MLP neurons of a small language model. Each row is named by its layer, matrix (up: input weights; down: output weights) and neuron, and shows model dimensions 32-95. Each number is 50 + 12 x the weight over its row's rms, rounded and kept within 0 to 99.
After each neuron's rows, "fires after" lists the tokens most often just before its 100 highest values on Wikipedia text that the model never trained on.

L10.up645:44 59 53 52 51 44 49 64 36 68 73 31 55 46 49 47 48 29 60 72 41 68 60 35 63 49 57 37 56 42 46 67 61 24 87 27 32 31 54 45 62 39 63 67 50 60 63 71 54 37 42 59 36 43 57 52 55 44 43 34 55 55 40 60
L10.down645:49 51 48 54 00 43 52 54 52 51 60 51 48 58 41 55 49 57 55 46 44 44 48 50 52 51 48 49 49 47 52 49 55 37 56 50 47 53 51 49 53 50 52 47 53 99 65 47 44 48 53 42 51 44 60 52 47 43 37 48 56 42 49 46
fires after: ".", "\n", " ==", "=="

L3.up686:63 48 68 51 54 57 43 75 71 37 55 59 42 65 51 56 63 39 70 46 46 45 39 44 68 58 53 39 59 36 47 53 52 73 60 41 63 44 44 66 51 64 39 64 46 47 51 36 52 50 57 53 57 59 51 37 48 48 44 37 28 21 51 37
L3.down686:53 57 43 40 08 43 27 41 43 37 61 41 31 49 51 59 35 56 59 52 37 46 47 58 45 47 54 43 66 48 51 37 41 44 46 52 55 34 48 52 60 63 64 50 53 71 69 35 63 59 50 61 67 68 47 57 65 23 62 50 62 51 53 58
fires after: "1", "2"

L11.up716:36 67 51 18 57 46 56 48 45 31 51 48 54 29 42 51 13 58 38 67 63 42 50 55 54 46 32 33 39 51 56 56 51 36 62 55 17 41 72 47 53 49 84 56 39 46 29 52 44 52 44 42 70 38 53 85 46 47 44 51 55 33 44 47
L11.down716:63 30 38 57 70 56 41 47 33 55 26 64 59 44 55 39 51 42 43 37 60 61 69 69 81 44 62 59 55 38 56 42 51 65 48 51 61 43 54 40 51 54 41 36 41 48 59 52 62 57 50 65 34 45 67 18 46 68 42 65 52 46 43 40
fires after: " and", "'s", ",", "ist and", "er and", " Japanese"

L10.up58:40 64 51 57 45 45 50 72 57 57 77 44 60 62 65 46 52 31 57 77 55 73 59 32 50 45 62 35 42 33 43 67 55 38 68 25 35 32 52 56 68 40 70 72 62 56 61 64 43 41 57 59 39 30 54 50 47 55 38 31 61 56 54 52
L10.down58:46 49 49 46 00 48 47 49 41 57 51 45 54 48 47 48 49 49 44 45 40 51 59 56 52 50 47 50 56 45 48 44 63 49 62 56 46 49 51 55 58 52 41 52 52 69 63 61 57 54 52 47 47 50 49 52 50 44 48 41 49 50 54 48
fires after: ".", " reb", "\""

L10.up75:46 67 42 52 54 50 46 60 49 65 55 24 41 72 43 63 59 23 52 54 59 49 42 30 71 57 55 34 59 20 71 17 55 44 51 55 41 37 56 59 76 43 50 50 43 51 52 64 35 62 38 61 43 52 49 33 42 62 70 54 70 29 61 43
L10.down75:54 30 37 57 01 52 40 46 63 51 64 37 38 49 61 41 46 41 46 42 68 51 52 55 29 44 49 61 77 45 60 60 41 50 43 41 59 40 47 49 70 51 48 51 57 63 57 50 50 37 60 39 62 42 46 50 50 62 43 44 53 56 39 48
fires after: "1", " | ", "2", " pre", " Pre"

L2.up143:56 28 63 54 53 39 64 66 51 53 59 54 48 71 66 69 40 28 68 45 53 76 43 43 58 59 40 28 44 47 47 46 47 58 62 36 68 48 63 53 36 53 47 55 40 49 61 55 43 53 48 80 62 46 29 46 50 56 49 43 55 49 63 34
L2.down143:47 40 58 51 30 28 57 56 72 52 59 42 30 60 57 58 48 50 58 41 68 55 40 53 35 43 48 50 78 58 52 39 55 55 57 49 45 49 76 57 68 67 49 56 28 52 45 33 59 56 66 54 55 52 57 65 47 26 64 59 58 56 48 70
fires after: "2", "1", "9"

L11.up90:57 43 50 58 65 34 47 54 66 42 73 34 62 55 53 59 46 54 70 66 75 46 51 56 46 49 57 44 65 42 33 45 49 41 58 44 41 46 61 69 46 55 68 53 39 47 47 33 47 47 74 49 68 32 55 76 72 47 39 32 44 29 41 43
L11.down90:42 43 44 35 68 65 48 74 54 43 52 12 42 43 63 58 30 66 39 45 35 50 44 43 56 54 33 64 40 60 45 45 48 44 32 61 68 35 48 54 46 39 54 58 53 59 52 37 61 65 62 53 61 53 48 35 55 70 57 64 63 54 47 50
fires after: " ", "-", "h", " Sh", "m"

L7.up390:48 62 54 60 54 38 39 66 44 65 41 49 62 59 51 46 47 31 60 66 55 51 47 47 76 40 56 41 47 53 51 42 55 44 65 26 46 30 35 46 68 38 58 52 42 41 50 54 58 52 45 60 67 51 64 48 40 62 64 42 63 60 53 51
L7.down390:56 63 59 29 18 34 46 63 54 33 61 52 51 66 29 55 50 46 41 39 55 40 63 53 36 37 28 60 51 40 33 57 55 12 42 51 54 57 47 71 48 56 30 54 63 59 62 41 38 51 63 75 48 44 69 58 55 23 51 49 60 36 49 47
fires after: ".", "==", " |", " ==", "==History==", ";"

L7.up271:54 31 53 62 56 42 47 63 43 48 49 64 62 50 57 62 32 49 82 48 40 47 70 59 45 51 45 31 64 38 42 39 79 67 55 48 56 26 49 55 43 68 48 50 48 48 58 62 41 56 52 58 43 58 53 37 39 45 52 55 59 49 59 44
L7.down271:44 60 40 51 53 22 42 37 44 34 49 30 26 64 63 50 50 56 29 71 42 29 35 57 60 55 43 55 44 53 51 35 45 52 43 60 70 58 48 50 40 44 45 45 60 40 45 65 45 56 58 54 53 31 60 61 50 23 55 62 49 38 57 55
fires after: "2", "M"

L8.up101:51 41 61 81 54 50 51 70 37 44 54 58 65 49 60 55 75 53 59 51 52 48 47 45 59 43 43 46 41 50 31 40 53 25 41 65 58 27 77 34 72 50 44 43 32 43 45 82 45 64 34 33 39 47 52 51 47 62 40 40 68 71 55 60
L8.down101:55 77 46 36 47 56 30 42 54 39 42 60 30 56 50 48 57 35 37 56 57 51 39 55 71 22 73 53 71 37 50 48 22 55 57 44 44 57 19 68 34 52 46 47 58 57 59 41 27 38 59 56 65 62 35 44 53 58 53 60 44 18 44 74
fires after: "\n\n", "\n"

L10.up598:39 59 54 42 54 53 74 58 47 18 52 60 52 43 40 57 39 52 59 67 45 62 49 32 40 38 48 33 52 82 60 59 50 55 55 55 50 42 69 65 35 40 84 58 60 47 44 42 44 38 43 43 63 34 37 75 68 35 48 36 58 44 39 48
L10.down598:63 39 47 31 86 68 51 34 55 54 40 52 46 45 50 46 72 54 54 48 76 58 55 56 59 41 52 54 41 45 44 30 42 68 35 57 72 51 37 47 40 48 35 41 42 35 54 40 46 52 68 36 56 54 33 24 49 57 57 69 51 59 48 32
fires after: "m", "l", "h", " m", "ph"

L2.up293:50 40 62 26 50 52 49 60 48 37 52 43 52 60 44 52 48 13 69 60 80 58 41 35 48 55 56 33 58 39 50 49 57 70 52 40 63 24 23 40 55 60 47 64 52 46 69 31 60 41 58 61 48 57 47 46 42 85 48 42 50 32 59 32
L2.down293:52 57 58 47 00 38 67 59 50 47 61 53 65 60 35 40 45 40 52 50 46 53 53 46 44 44 57 57 37 51 54 42 55 29 43 45 50 52 30 61 66 61 52 51 70 77 58 46 44 48 55 75 41 45 61 46 44 56 55 44 50 57 36 43
fires after: " |", ", ", " ", " in ", ")"

L10.up460:52 57 55 59 43 53 54 77 47 53 70 40 53 57 63 51 52 40 63 72 45 70 61 38 60 48 64 32 47 29 46 71 67 22 73 31 33 36 63 54 66 42 60 68 57 58 59 70 57 46 53 65 42 31 53 50 55 58 29 21 56 65 50 60
L10.down460:42 44 46 47 00 53 58 56 55 56 53 47 51 52 51 49 46 48 51 64 55 52 47 48 48 58 51 46 48 44 48 43 53 44 56 46 45 49 57 50 52 52 54 48 49 81 59 50 54 51 48 50 53 39 50 60 52 53 50 42 57 50 49 48
fires after: ".", "s.", "\""

L14.up625:47 62 65 56 61 30 41 69 34 60 48 47 66 52 44 48 46 43 44 60 38 53 59 53 58 64 54 34 69 57 27 43 40 51 45 49 46 39 54 71 64 80 55 48 57 45 53 67 63 53 60 24 49 38 59 63 28 88 37 52 60 62 48 50
L14.down625:66 57 34 31 16 49 77 34 50 35 58 29 49 65 31 34 58 53 67 72 52 71 53 57 59 46 49 54 42 45 36 54 50 37 71 39 53 46 40 49 66 36 59 49 57 48 55 47 40 41 63 30 58 54 55 64 51 51 47 68 67 46 63 64
fires after: "\n\n", ".", "|", "===", " |", "994"

L10.up17:38 54 48 64 44 45 51 74 56 57 79 29 48 55 52 51 51 44 66 81 44 69 59 37 57 48 64 31 45 32 47 74 61 29 73 30 32 37 60 52 64 38 62 70 70 57 62 64 56 43 50 62 44 45 52 50 54 53 37 34 52 57 52 56
L10.down17:48 43 50 49 00 49 51 59 50 49 58 49 58 58 48 53 45 49 44 56 52 52 53 49 48 52 49 49 47 50 46 53 57 40 63 44 49 42 55 50 53 55 65 49 47 76 54 54 50 53 47 57 43 49 57 51 51 50 54 48 53 51 52 49
fires after: ".", ").", "s."

L7.up346:55 68 56 49 51 37 59 60 34 40 65 52 69 60 62 42 42 42 47 46 53 58 59 68 51 70 41 53 64 59 59 37 44 59 56 54 47 35 61 49 58 45 50 41 61 44 45 71 76 67 62 55 23 50 62 42 56 71 43 55 64 41 32 61
L7.down346:53 39 29 26 54 45 41 60 48 50 60 55 45 38 49 46 41 56 70 65 53 49 46 49 68 42 54 65 61 58 80 43 55 30 58 44 36 58 48 50 64 40 51 36 52 34 49 53 48 41 47 34 63 49 52 67 42 55 20 37 49 36 41 56
fires after: "\n", "\n\n", "|"

L4.up331:37 41 56 43 55 46 43 63 37 65 38 34 63 53 47 40 54 41 50 69 65 42 54 36 47 56 51 35 40 47 35 33 53 45 47 41 56 46 49 59 87 48 46 51 34 41 54 51 45 46 51 66 36 35 62 38 59 67 56 41 46 29 53 52
L4.down331:64 63 58 34 20 37 42 43 62 36 58 72 60 55 36 35 56 44 48 49 54 29 63 43 43 47 54 64 51 35 43 43 38 20 29 41 54 69 36 67 56 57 33 40 76 59 55 44 45 45 50 81 48 44 62 46 50 34 47 41 44 45 55 42
fires after: " |", "\n", ")", ".", " |  |"

L11.up526:35 68 50 42 57 29 49 43 40 59 54 53 54 44 33 60 48 63 46 63 62 48 48 65 38 57 52 28 46 43 42 39 49 29 76 51 26 30 42 39 49 57 72 45 49 59 50 63 69 47 29 23 59 44 41 78 41 53 51 33 59 44 56 59
L11.down526:77 33 45 54 62 60 44 45 59 56 49 45 48 51 64 36 65 43 42 63 49 43 35 19 56 61 27 44 68 58 56 67 43 63 50 54 60 61 47 52 69 37 29 63 36 83 65 48 37 54 53 31 39 58 47 39 48 55 64 73 30 49 57 56
fires after: " and", ",", "s,", "',", " to"

L4.up383:68 49 11 55 56 54 52 55 27 60 43 54 51 55 46 44 53 53 49 38 59 65 47 49 64 50 55 37 50 37 65 53 58 49 42 46 66 50 74 30 43 36 57 47 42 56 43 54 51 72 34 67 41 54 23 55 62 64 36 49 54 52 44 55
L4.down383:45 44 63 55 50 57 57 40 61 46 51 50 48 36 53 60 90 59 62 45 41 58 54 70 57 49 58 54 71 49 53 42 49 31 59 47 47 62 23 73 37 44 40 47 47 46 42 33 46 60 47 58 49 46 53 30 42 28 64 62 24 18 54 58
fires after: ") | ", "\n", ".", " (", "% | "

L10.up181:40 49 58 73 56 26 59 51 45 39 70 61 51 50 45 58 62 57 64 57 60 47 54 76 33 33 46 37 53 47 33 50 62 41 43 57 60 53 60 47 32 40 87 59 37 47 52 39 52 45 28 34 63 44 54 81 47 41 63 31 67 67 55 48
L10.down181:38 63 33 36 89 73 48 46 58 35 29 57 65 56 61 54 61 49 43 45 65 45 46 53 38 38 38 65 45 57 59 46 29 60 43 69 56 35 42 32 39 48 54 49 50 42 51 20 51 46 58 41 68 55 44 49 47 63 48 59 44 56 38 46
fires after: "m", " em", "h", " j", " Kh", "j"

L7.up80:56 51 27 61 58 54 53 45 43 45 45 49 41 62 53 43 63 42 60 60 61 65 51 24 78 48 31 26 41 45 41 41 47 42 31 45 60 46 63 39 35 49 49 49 46 47 49 47 43 63 52 45 35 47 40 46 54 70 60 55 55 64 49 61
L7.down80:53 27 63 31 47 32 34 37 67 27 55 40 57 61 53 51 39 44 59 39 51 67 41 57 36 22 55 60 71 40 41 43 63 51 56 34 59 72 34 48 59 56 16 50 59 30 51 50 52 49 66 33 61 69 47 50 47 39 33 55 50 36 37 63
fires after: "\n"